MLP neurons of a small language model. Each row is named by its layer, matrix (down: output weights) and neuron, and shows model dimensions 288-415. Each number is 200 + 40 x the weight over its row's rms, rounded and kept within 0 to 999. A neuron's up and down rows have the sign that makes its largest values positive.
A block is one neuron, or neurons of one layer that tend to fire together. After each block is what it responds to, as a language model described it from the Wikipedia text at the highest values.

L12.down536,174,256,149,202,176,268,278,190,238,200,199,261,145,131,141,215,236,192,277,187,252,115,169,225,229,158,144,181,164,192,193,157,177,188,165,193,262,240,237,168,215,265,191,136,258,196,224,207,197,279,230,231,190,206,194,161,153,208,188,216,214,270,160,182,219,186,218,134,263,210,223,286,174,251,179,254,193,152,264,235,275,223,144,179,210,207,151,189,140,172,224,222,208,219,245,147,199,169,203,161,274,230,198,123,179,244,203,196,182,197,150,249,191,137,195,109,148,222,184,210,212,100,278,260,117,219,288,213
Description: Mid-word name fragments

L9.down440,231,180,173,213,168,175,211,162,254,187,166,195,105,159,201,149,225,165,247,140,176,188,245,191,263,182,128,110,187,215,120,357,209,157,172,264,152,187,229,220,241,187,217,228,266,243,173,194,268,135,151,284,174,188,182,179,208,228,249,210,180,233,234,223,236,218,268,188,211,236,127,149,244,259,201,211,222,246,224,173,210,200,196,183,239,208,136,216,216,201,214,220,185,210,174,231,182,211,201,284,136,201,173,151,177,194,198,191,107,187,226,184,176,219,195,222,183,187,229,222,165,245,235,225,270,187,225,193
L9.down1384,170,140,182,207,175,209,249,283,291,204,184,209,173,193,148,204,219,203,215,252,199,234,141,215,169,251,224,209,204,346,189,168,134,240,223,204,231,143,165,240,199,218,248,243,187,159,206,165,152,148,197,175,216,288,149,192,225,240,185,165,234,257,200,136,129,178,225,222,206,199,205,258,207,170,148,147,161,188,199,219,239,165,137,227,278,220,227,151,230,190,226,162,208,171,243,261,223,184,170,165,135,268,136,242,222,188,260,206,196,128,191,155,311,194,153,203,183,227,159,231,174,192,227,181,273,159,190,259
L9.down1781,257,156,173,151,297,264,173,184,200,211,259,176,190,187,193,261,220,214,230,176,208,221,195,155,250,173,180,218,216,127,183,177,150,171,193,177,247,198,100,222,241,185,152,129,258,215,196,303,302,195,295,215,186,143,248,220,195,147,223,172,261,173,195,167,263,199,245,162,207,244,201,254,226,191,219,218,146,220,221,210,186,240,144,199,181,187,206,201,211,201,144,132,222,218,184,235,158,132,218,221,213,250,205,196,260,220,202,220,216,199,251,220,221,162,195,265,174,229,219,194,162,156,147,140,166,194,227,185
L9.down1782,95,153,292,200,181,157,217,209,192,235,152,197,155,212,86,201,205,133,212,234,170,221,216,229,210,235,258,246,132,222,216,206,236,180,194,231,272,222,243,236,210,215,223,191,248,268,169,224,221,148,143,210,148,173,155,228,229,182,263,229,162,283,177,169,220,297,271,199,214,170,212,197,188,255,279,141,233,223,181,131,163,278,122,265,232,183,259,127,247,237,174,275,199,193,137,176,212,275,215,216,148,191,166,202,251,137,179,153,202,171,257,138,219,245,253,190,165,208,144,195,140,221,206,222,179,182,272,221
Description: Sentence-initial time prepositions

L5.down146,194,222,176,189,197,200,219,177,215,192,240,164,182,206,186,262,164,249,226,188,182,208,140,260,222,264,219,165,245,236,224,173,230,167,208,125,176,151,149,197,146,173,172,236,191,220,160,136,203,200,163,161,223,221,215,271,117,158,208,208,265,200,182,203,175,173,220,167,197,218,192,158,269,199,148,228,190,281,189,267,222,230,275,175,181,211,181,262,168,187,176,192,214,220,169,177,263,191,213,238,178,169,169,212,219,155,219,212,188,215,149,226,166,154,168,228,209,219,216,227,237,256,249,247,275,234,202,214
L5.down191,253,140,244,242,236,250,133,188,155,112,181,188,188,125,191,182,244,195,236,205,117,161,266,231,152,199,177,167,250,172,211,189,262,163,180,262,227,154,128,195,272,155,188,205,216,213,190,184,159,218,230,224,200,243,277,140,167,173,217,252,225,172,226,222,126,239,191,232,242,163,206,169,184,240,156,175,280,137,160,211,248,194,204,264,202,219,172,220,114,226,210,265,192,164,271,167,215,206,239,245,231,186,280,88,243,170,248,176,172,234,243,212,192,212,284,265,174,182,169,305,223,172,181,259,191,212,207,178
L5.down265,166,169,209,186,219,220,267,235,159,202,240,208,202,158,206,157,232,161,192,187,183,235,191,184,163,191,230,231,228,243,146,245,206,273,228,143,247,221,161,250,168,122,155,180,181,187,180,211,238,225,215,223,174,208,127,195,180,154,169,187,173,227,180,178,193,145,193,243,193,229,171,132,282,121,250,164,212,153,267,239,176,247,205,249,145,176,202,207,234,194,212,175,170,192,213,240,191,138,280,276,105,188,260,162,186,234,180,177,180,157,153,227,158,232,156,219,189,180,226,194,246,201,146,219,314,211,202,183
L5.down310,285,210,246,144,213,147,224,244,145,196,260,172,190,190,218,211,156,285,238,205,207,271,249,219,186,172,182,245,224,207,159,121,223,187,159,158,160,231,168,195,234,186,212,194,219,123,173,161,191,190,169,177,194,170,155,143,194,223,234,192,240,177,197,187,171,166,228,225,229,155,206,221,187,220,208,218,228,220,186,220,178,306,196,202,155,203,215,161,264,152,182,218,172,222,181,171,170,218,252,224,175,201,203,178,285,217,152,173,191,192,164,259,167,246,127,211,234,225,140,196,184,222,179,126,253,191,220,175
L5.down349,234,169,220,253,164,166,223,230,248,180,226,171,124,171,262,235,311,170,229,179,216,213,228,243,188,173,117,156,149,140,215,234,231,201,173,231,163,168,177,236,156,196,117,164,226,199,250,226,147,261,230,190,160,154,162,202,253,173,143,123,145,219,225,243,224,158,247,207,176,209,192,255,217,180,226,159,214,212,205,173,240,178,263,198,199,236,204,210,186,190,214,240,199,241,216,190,267,172,248,259,212,196,156,179,190,263,232,205,233,219,194,180,193,183,187,201,264,239,190,204,245,264,197,105,148,247,179,102
L5.down454,166,178,186,282,245,134,212,226,212,207,245,215,163,179,188,162,179,174,210,274,186,219,139,194,152,246,176,177,190,155,153,138,233,208,205,190,229,174,229,156,214,153,137,222,189,210,157,220,200,196,225,147,193,210,208,196,121,182,224,209,206,146,233,196,211,212,180,209,207,206,207,136,192,223,218,228,174,160,208,226,201,169,211,196,206,196,234,148,220,196,186,226,152,194,196,169,126,133,167,191,159,152,193,167,171,266,231,195,214,133,187,239,142,140,193,215,173,214,187,171,174,213,228,192,231,191,198,223
L5.down462,211,161,213,225,185,206,169,208,282,209,240,208,159,206,151,221,203,186,209,256,175,143,214,145,149,173,226,227,140,284,133,221,168,195,162,138,262,236,238,213,166,121,147,171,158,187,225,219,202,254,257,175,189,247,209,139,164,210,195,209,235,253,174,169,168,212,251,152,147,234,237,183,198,206,256,212,160,206,259,264,258,248,251,192,273,243,265,209,280,188,143,190,248,218,195,169,209,161,179,177,207,196,137,216,117,262,168,212,163,218,168,220,206,161,231,229,227,170,145,170,187,186,261,224,214,246,224,162
L5.down592,207,225,210,227,184,172,197,272,241,216,258,221,224,182,143,265,256,206,132,185,121,266,195,277,194,248,166,269,240,152,231,179,206,240,193,230,219,191,233,218,202,153,225,211,189,204,172,215,302,237,208,139,198,225,122,170,121,210,207,231,224,153,226,249,179,222,198,224,188,144,204,240,261,269,189,161,259,179,237,290,139,199,153,245,207,202,234,226,161,245,138,192,173,153,238,255,173,201,199,235,165,168,166,155,212,179,217,188,214,202,210,237,159,174,221,215,137,212,220,173,159,238,176,193,264,183,251,210
L5.down652,209,176,210,198,287,200,165,125,171,222,136,188,209,158,227,169,169,211,182,257,190,177,223,220,199,184,179,244,215,213,258,189,193,168,246,231,180,234,162,207,168,214,272,172,178,209,144,160,142,184,180,217,157,180,130,253,140,239,154,142,170,151,137,247,195,254,208,152,213,264,185,178,296,149,191,118,171,242,151,195,238,256,191,225,240,183,165,162,235,205,248,234,198,186,142,234,237,192,204,184,174,203,199,191,126,236,213,143,231,136,190,128,249,186,165,171,189,217,212,179,224,226,212,260,258,226,179,262
L5.down950,226,175,222,194,178,234,223,183,190,190,178,236,201,187,272,182,168,165,239,255,241,172,215,216,226,188,258,223,202,213,241,241,208,285,196,137,203,225,200,226,203,133,279,188,207,180,209,220,168,131,202,187,178,252,189,221,218,197,143,195,209,211,239,190,259,261,231,162,143,225,189,182,211,221,182,176,226,153,203,209,125,152,118,121,222,166,297,224,268,174,154,146,183,199,179,254,173,218,137,217,180,225,167,192,265,172,179,271,171,244,180,283,194,164,184,112,278,135,138,226,211,184,283,190,212,156,168,269
L5.down992,188,237,159,200,150,137,202,233,131,183,218,166,179,234,174,215,169,166,130,228,218,198,141,237,158,237,220,177,255,174,183,132,247,244,221,184,189,219,184,246,133,215,215,143,283,173,154,179,201,167,176,207,195,232,207,173,257,210,196,128,155,174,148,171,142,248,203,160,194,165,245,138,217,202,190,211,115,176,242,236,152,116,179,204,208,203,255,193,109,180,184,281,167,158,250,226,242,199,140,245,148,213,186,132,168,101,186,201,196,238,170,189,165,193,182,136,184,270,170,168,237,137,234,250,153,199,207,139
L5.down1085,291,144,178,258,185,195,111,177,216,244,222,186,247,164,207,149,169,174,233,159,161,171,206,176,214,251,232,171,284,197,218,155,204,150,158,161,270,187,204,133,250,188,222,294,153,293,183,251,149,102,148,164,186,135,224,169,198,280,206,182,171,193,165,183,182,198,255,237,196,189,212,207,179,154,166,205,219,198,126,231,274,205,262,186,141,181,191,200,213,201,254,215,220,124,198,213,210,166,152,161,264,163,213,181,196,198,255,213,184,207,129,240,161,166,174,241,186,142,175,256,211,202,208,172,223,234,131,160
L5.down1333,250,207,118,158,270,233,202,175,272,230,211,167,247,204,190,237,258,177,213,164,156,203,202,137,184,245,172,155,148,178,195,127,181,235,262,205,185,247,213,130,230,211,262,262,182,208,220,179,140,202,143,265,201,289,134,122,172,203,267,179,259,198,153,199,245,148,209,161,210,157,248,230,260,117,165,202,184,216,210,196,202,213,219,129,243,215,244,204,109,213,160,227,258,262,239,205,239,245,227,269,149,198,191,201,184,203,194,203,182,248,192,256,236,231,164,249,200,154,235,233,236,187,206,209,242,173,219,239
L5.down1544,231,203,200,223,231,226,218,182,212,149,169,265,231,225,226,221,200,180,204,195,228,229,126,207,211,155,179,193,216,184,176,159,137,217,235,229,191,157,224,155,216,170,190,168,246,200,290,163,186,249,222,158,241,186,273,243,139,172,173,267,254,184,221,204,266,204,226,212,160,258,200,201,217,108,182,288,315,176,143,201,203,180,220,222,197,242,150,283,145,188,191,193,231,213,185,210,221,284,252,232,176,191,165,250,214,215,222,162,209,224,193,211,208,233,226,224,173,216,187,216,133,205,215,227,242,214,212,214
L5.down1565,130,126,226,229,197,266,179,223,150,214,240,197,207,200,222,237,140,240,190,150,174,212,240,192,184,292,244,275,225,217,178,188,244,200,227,160,197,212,234,219,205,142,167,206,153,125,162,223,219,160,181,121,177,237,158,128,245,136,244,244,197,206,224,130,155,257,237,214,249,200,308,222,257,257,254,142,160,145,223,316,168,262,117,188,246,223,253,268,177,249,220,265,174,178,204,183,257,243,207,220,232,188,160,201,209,256,182,201,120,201,96,214,164,119,228,236,238,206,196,107,196,200,241,230,209,190,224,194
L5.down1603,242,228,167,195,218,125,178,227,260,159,210,144,183,172,191,204,164,151,256,205,195,229,133,226,173,211,262,214,219,190,227,197,157,202,170,109,221,263,192,131,286,172,99,151,216,196,251,187,173,199,162,171,222,233,124,224,189,149,258,197,210,129,201,102,152,243,203,151,219,200,198,226,172,197,171,191,254,196,195,204,182,184,151,131,277,155,203,140,165,205,182,248,194,195,234,213,215,195,198,163,166,215,128,219,215,136,257,164,251,221,193,238,186,200,224,269,151,159,212,187,209,279,167,253,246,243,187,240
Description: Preposition "on"

L5.down557,227,170,244,113,185,161,220,177,228,197,123,149,148,236,210,213,184,192,185,271,256,246,160,164,144,236,241,255,218,236,132,238,161,220,210,194,299,178,246,145,163,180,229,170,226,134,321,160,188,146,165,206,200,166,192,184,228,139,194,186,232,210,196,208,217,210,202,144,173,173,190,163,211,105,216,195,164,203,189,212,182,174,180,254,193,172,197,203,224,140,216,210,218,218,210,189,212,268,185,196,197,147,166,210,249,215,195,129,210,184,264,212,154,138,146,263,198,168,198,136,203,221,216,174,267,222,194,190
L5.down622,184,188,156,138,117,213,200,209,151,240,218,205,209,171,101,235,184,225,155,191,233,163,184,211,187,211,122,252,257,227,205,197,255,236,207,181,183,242,187,222,95,143,196,212,150,215,179,229,155,220,251,217,239,168,208,121,208,190,179,190,224,187,188,229,143,200,251,214,225,232,245,227,197,194,241,245,168,195,146,183,225,196,198,199,216,220,192,175,252,247,196,198,205,219,207,184,172,238,203,234,189,144,194,149,236,141,249,134,186,190,190,146,158,195,218,237,149,209,186,184,140,181,161,237,232,195,208,150
L5.down725,243,202,128,245,212,157,199,188,182,263,255,110,242,146,177,284,236,219,181,197,155,201,193,214,107,202,250,208,181,216,171,207,240,205,156,147,195,228,186,186,190,182,236,289,133,142,198,190,238,236,197,219,240,206,204,213,176,184,233,255,200,212,187,218,215,164,235,308,190,206,201,212,223,239,177,166,175,241,160,288,221,178,145,206,133,167,245,214,219,262,136,231,164,218,175,135,255,257,225,214,211,204,252,172,192,131,170,267,241,195,231,210,238,216,235,186,181,163,212,140,199,226,225,237,274,203,170,165
L5.down764,154,189,183,254,211,246,206,264,168,213,195,199,178,210,288,197,206,254,270,157,190,190,242,131,248,209,200,256,199,161,270,253,188,163,211,214,209,292,176,150,214,157,201,173,193,211,191,130,180,214,221,149,167,261,232,181,168,223,256,246,198,245,196,163,208,152,170,224,225,207,252,209,227,121,214,197,222,227,234,250,133,190,183,204,212,168,198,163,265,286,178,259,225,245,225,198,159,213,150,196,212,330,198,126,227,191,189,250,137,109,231,193,199,180,319,188,194,150,212,210,167,271,230,218,200,181,152,238
L5.down810,211,192,196,173,203,123,174,261,272,234,226,163,151,191,133,188,182,168,208,174,133,157,242,197,190,267,170,265,140,214,251,191,214,160,157,168,134,221,204,279,270,225,265,180,193,220,174,243,183,184,217,218,245,232,268,249,219,221,213,232,200,244,234,147,188,220,283,215,250,164,184,199,186,186,277,203,241,162,173,217,176,197,180,192,229,183,203,165,215,169,199,154,214,245,218,233,131,176,186,262,225,234,147,229,177,225,211,154,137,220,214,265,226,304,142,225,160,154,172,241,221,193,136,210,203,218,263,224
L5.down1182,192,216,152,184,153,215,212,172,175,189,191,169,223,225,191,178,158,192,212,175,237,61,208,134,247,226,213,181,221,190,176,198,206,268,210,208,293,168,199,251,154,239,259,226,182,296,235,191,225,189,209,176,226,230,198,169,172,239,156,137,234,254,230,191,214,156,255,133,257,175,218,189,252,207,138,182,229,191,197,167,161,185,163,178,275,168,153,238,243,129,200,192,231,176,222,162,200,220,169,145,329,194,217,197,176,216,189,202,207,222,179,170,173,210,259,204,217,200,187,236,196,175,127,217,126,246,259,297
L5.down1189,214,254,139,230,142,253,241,198,264,131,262,145,193,265,215,247,171,198,187,198,202,207,168,294,212,153,94,211,215,141,243,131,177,158,150,197,190,159,185,252,164,231,160,124,206,182,141,171,219,208,189,162,230,174,222,139,172,154,205,172,274,162,191,187,219,238,242,177,215,215,246,201,201,195,172,177,167,133,169,309,256,183,164,221,238,176,216,165,256,190,160,226,264,160,265,128,218,217,214,153,234,203,260,216,210,211,215,218,254,199,160,216,138,185,145,136,191,203,248,154,151,205,197,122,256,174,212,230
L5.down1199,237,206,240,253,206,302,245,132,196,198,195,278,211,216,228,133,166,319,190,222,218,242,235,180,212,207,161,204,243,184,217,188,204,237,246,225,277,229,206,192,228,231,170,222,316,226,196,187,201,275,135,180,270,241,141,177,120,181,197,194,234,206,183,241,201,204,120,195,215,189,203,164,259,190,267,165,223,136,195,226,132,219,174,200,166,261,185,230,175,115,245,206,248,216,249,175,236,199,219,208,212,161,285,200,237,274,195,171,176,237,196,171,179,222,107,200,254,222,224,198,156,211,216,185,228,176,198,198
L5.down1243,183,161,210,203,134,225,252,235,175,207,156,186,145,221,194,217,164,266,162,192,119,223,242,235,207,172,264,207,210,173,220,268,230,144,175,175,184,191,217,157,245,241,174,185,208,172,213,221,191,187,160,161,169,292,251,161,259,256,169,158,195,167,228,228,144,180,224,192,250,176,212,204,195,86,159,194,187,198,125,169,183,215,158,99,206,204,200,199,214,256,194,179,195,291,186,194,166,171,275,214,185,249,172,243,152,227,147,213,187,239,213,188,162,172,146,173,320,219,224,189,203,171,218,182,173,210,296,218
L5.down1249,222,201,226,133,183,171,214,199,152,153,130,254,201,231,218,89,153,214,135,226,173,225,218,178,170,189,218,196,188,216,163,212,152,159,211,114,164,151,121,232,211,252,174,180,172,253,215,221,239,135,239,255,168,207,275,185,117,262,162,261,219,151,243,193,241,188,197,184,148,194,256,125,190,122,167,180,177,244,169,177,246,240,174,244,209,189,229,208,216,185,249,214,236,165,185,233,253,255,246,204,241,209,223,217,239,180,221,148,251,224,191,167,227,185,210,220,173,233,159,260,212,134,223,150,134,151,190,239
L5.down1280,233,146,247,189,202,250,263,225,152,203,183,157,168,145,221,187,212,186,142,163,112,250,208,248,234,179,149,222,232,236,167,184,229,241,223,173,150,195,209,207,218,182,160,189,172,176,224,173,185,155,228,206,225,257,232,252,229,193,120,267,196,288,181,177,239,233,223,206,138,250,232,219,197,213,201,226,136,232,134,194,230,192,253,214,173,260,202,259,168,170,252,218,209,197,179,266,215,218,189,257,187,179,149,166,200,290,211,197,183,150,204,233,227,188,190,216,143,268,254,263,182,255,199,152,237,147,254,199
L5.down1434,167,222,271,217,171,176,180,178,169,168,210,231,240,221,192,127,228,289,171,217,183,189,213,247,273,241,205,145,139,229,197,200,248,201,184,180,241,240,200,272,194,167,215,232,236,175,134,214,218,195,125,180,152,216,263,187,248,91,217,146,176,209,187,129,253,236,200,196,168,196,150,229,205,254,217,164,211,227,219,192,269,163,277,184,217,158,315,224,184,246,251,131,194,292,215,224,132,188,135,193,214,162,135,145,173,277,134,229,213,181,219,191,124,233,174,238,203,206,126,222,206,204,223,216,188,196,158,202
L5.down1464,251,201,222,179,231,299,176,195,233,180,116,210,224,238,252,170,175,146,212,248,275,120,138,232,288,208,151,162,191,214,166,236,243,159,172,174,140,183,191,156,178,272,109,287,229,214,200,218,215,209,162,161,165,190,189,286,237,252,130,170,241,137,234,225,199,170,287,206,292,171,190,238,264,225,102,221,222,162,299,269,156,160,200,163,259,165,229,166,176,171,241,143,253,162,204,208,227,203,217,223,228,193,226,241,181,217,170,233,238,181,206,138,247,221,212,198,253,176,119,182,233,193,171,199,114,208,214,256
L5.down1485,209,253,226,146,244,193,276,203,204,222,200,185,158,228,195,137,209,158,183,178,214,211,179,201,269,215,256,200,206,151,166,245,156,225,189,109,155,191,149,247,216,293,257,253,168,199,178,155,157,163,249,189,220,229,189,228,191,242,261,161,187,166,187,180,251,191,195,169,167,202,188,159,207,185,194,212,202,151,232,209,222,216,161,183,172,202,262,157,207,140,231,160,199,250,178,184,223,151,177,208,197,172,207,164,151,173,178,160,270,193,205,237,207,214,138,148,216,208,242,228,205,166,174,168,188,255,156,231
L5.down1555,309,159,218,180,194,145,155,135,219,194,243,231,257,208,185,276,140,197,188,183,184,148,215,239,234,230,197,246,221,199,120,230,217,110,201,155,245,208,271,168,139,153,217,202,164,134,163,206,230,252,180,236,176,174,235,149,134,206,178,159,198,209,177,178,168,186,164,283,219,161,262,166,137,188,194,176,166,160,200,277,210,234,255,203,212,231,220,173,158,228,159,178,159,191,157,179,201,181,220,188,172,149,186,203,217,154,226,240,178,221,213,191,172,159,214,256,125,232,169,186,164,216,231,211,272,154,244,143
L5.down1756,231,210,212,153,219,190,208,204,183,217,151,281,156,239,210,161,161,172,176,192,191,241,200,190,211,219,234,212,157,203,219,225,135,184,252,205,253,200,201,235,259,234,153,217,232,177,192,163,194,197,219,149,171,185,146,192,240,220,159,202,180,264,228,228,193,216,127,203,220,235,155,215,230,195,231,270,170,222,213,208,194,294,213,173,230,210,181,225,166,181,223,174,293,144,225,219,163,61,207,257,203,194,262,130,201,183,292,197,228,140,238,149,160,219,139,124,199,199,208,162,235,230,183,231,158,155,199,262
Description: Word-final "et" suffix

L9.down69,208,245,204,284,193,236,200,181,195,192,199,270,136,196,198,175,238,154,243,201,150,288,260,206,215,192,149,228,251,149,172,200,219,193,165,193,142,175,212,243,168,183,200,85,194,203,223,165,197,166,200,141,206,198,233,222,101,140,174,246,186,153,171,240,224,121,233,257,237,239,184,144,217,163,178,204,187,132,202,238,208,142,215,264,138,145,148,172,224,231,219,244,175,252,201,203,268,255,272,230,193,230,224,223,239,194,200,217,233,218,203,251,225,164,231,188,258,171,232,176,186,220,149,144,159,194,211,167
L9.down693,208,198,174,198,245,221,256,137,223,251,214,154,160,257,188,182,132,181,262,206,145,260,216,166,164,246,180,160,231,148,194,209,221,151,176,181,216,210,237,87,237,242,199,195,253,169,228,219,228,233,296,212,159,250,243,243,187,245,186,240,199,159,238,202,191,285,217,165,163,155,213,130,186,204,256,243,228,210,335,247,305,257,249,175,263,180,207,173,236,219,145,139,275,198,215,134,143,256,176,171,236,180,242,201,222,215,156,212,207,193,239,236,159,216,235,191,227,149,264,165,167,244,187,199,134,226,220,77
L9.down1633,164,169,235,226,197,159,173,212,203,212,281,204,262,216,225,172,218,222,185,197,206,110,284,210,191,178,163,317,118,211,114,164,261,205,291,230,210,172,188,202,164,156,180,240,220,185,176,119,245,151,201,258,200,191,238,231,156,232,221,245,183,216,190,238,197,217,196,129,185,248,152,132,198,253,193,144,194,251,268,148,211,193,184,162,197,257,180,141,254,205,186,162,168,269,138,213,172,190,153,207,157,202,184,238,217,185,145,155,187,170,164,102,143,177,206,170,155,153,234,141,214,113,230,218,203,202,201,225
L9.down1706,222,218,206,249,243,187,229,225,182,231,241,167,189,180,205,203,206,147,160,181,202,175,179,205,211,258,229,177,155,118,183,206,254,159,234,154,238,212,194,155,152,178,174,223,106,127,180,198,162,230,204,230,157,224,165,180,189,214,152,182,230,219,220,185,174,174,158,174,214,203,191,214,204,249,214,228,168,237,260,293,202,158,192,235,216,129,186,210,200,238,234,216,180,210,184,150,189,276,181,223,275,261,287,164,138,150,243,173,165,203,198,204,226,177,160,247,189,188,228,258,140,223,193,227,242,206,224,195
Description: Word piece after T

L12.down548,216,202,224,214,164,204,242,161,158,235,212,208,194,195,180,158,172,259,232,196,208,205,264,286,172,149,191,207,218,90,257,197,253,250,115,249,207,134,224,196,172,149,195,301,124,243,134,176,175,210,117,229,269,186,173,192,192,172,232,171,203,294,243,168,221,234,197,189,238,181,251,183,178,159,233,239,199,200,194,205,187,225,263,195,263,93,208,211,205,216,217,140,150,152,183,198,196,159,222,216,203,230,242,226,171,120,197,217,207,167,225,192,200,202,265,254,228,179,180,202,164,209,241,149,300,198,169,204
Description: Broadcast and media venue anticipation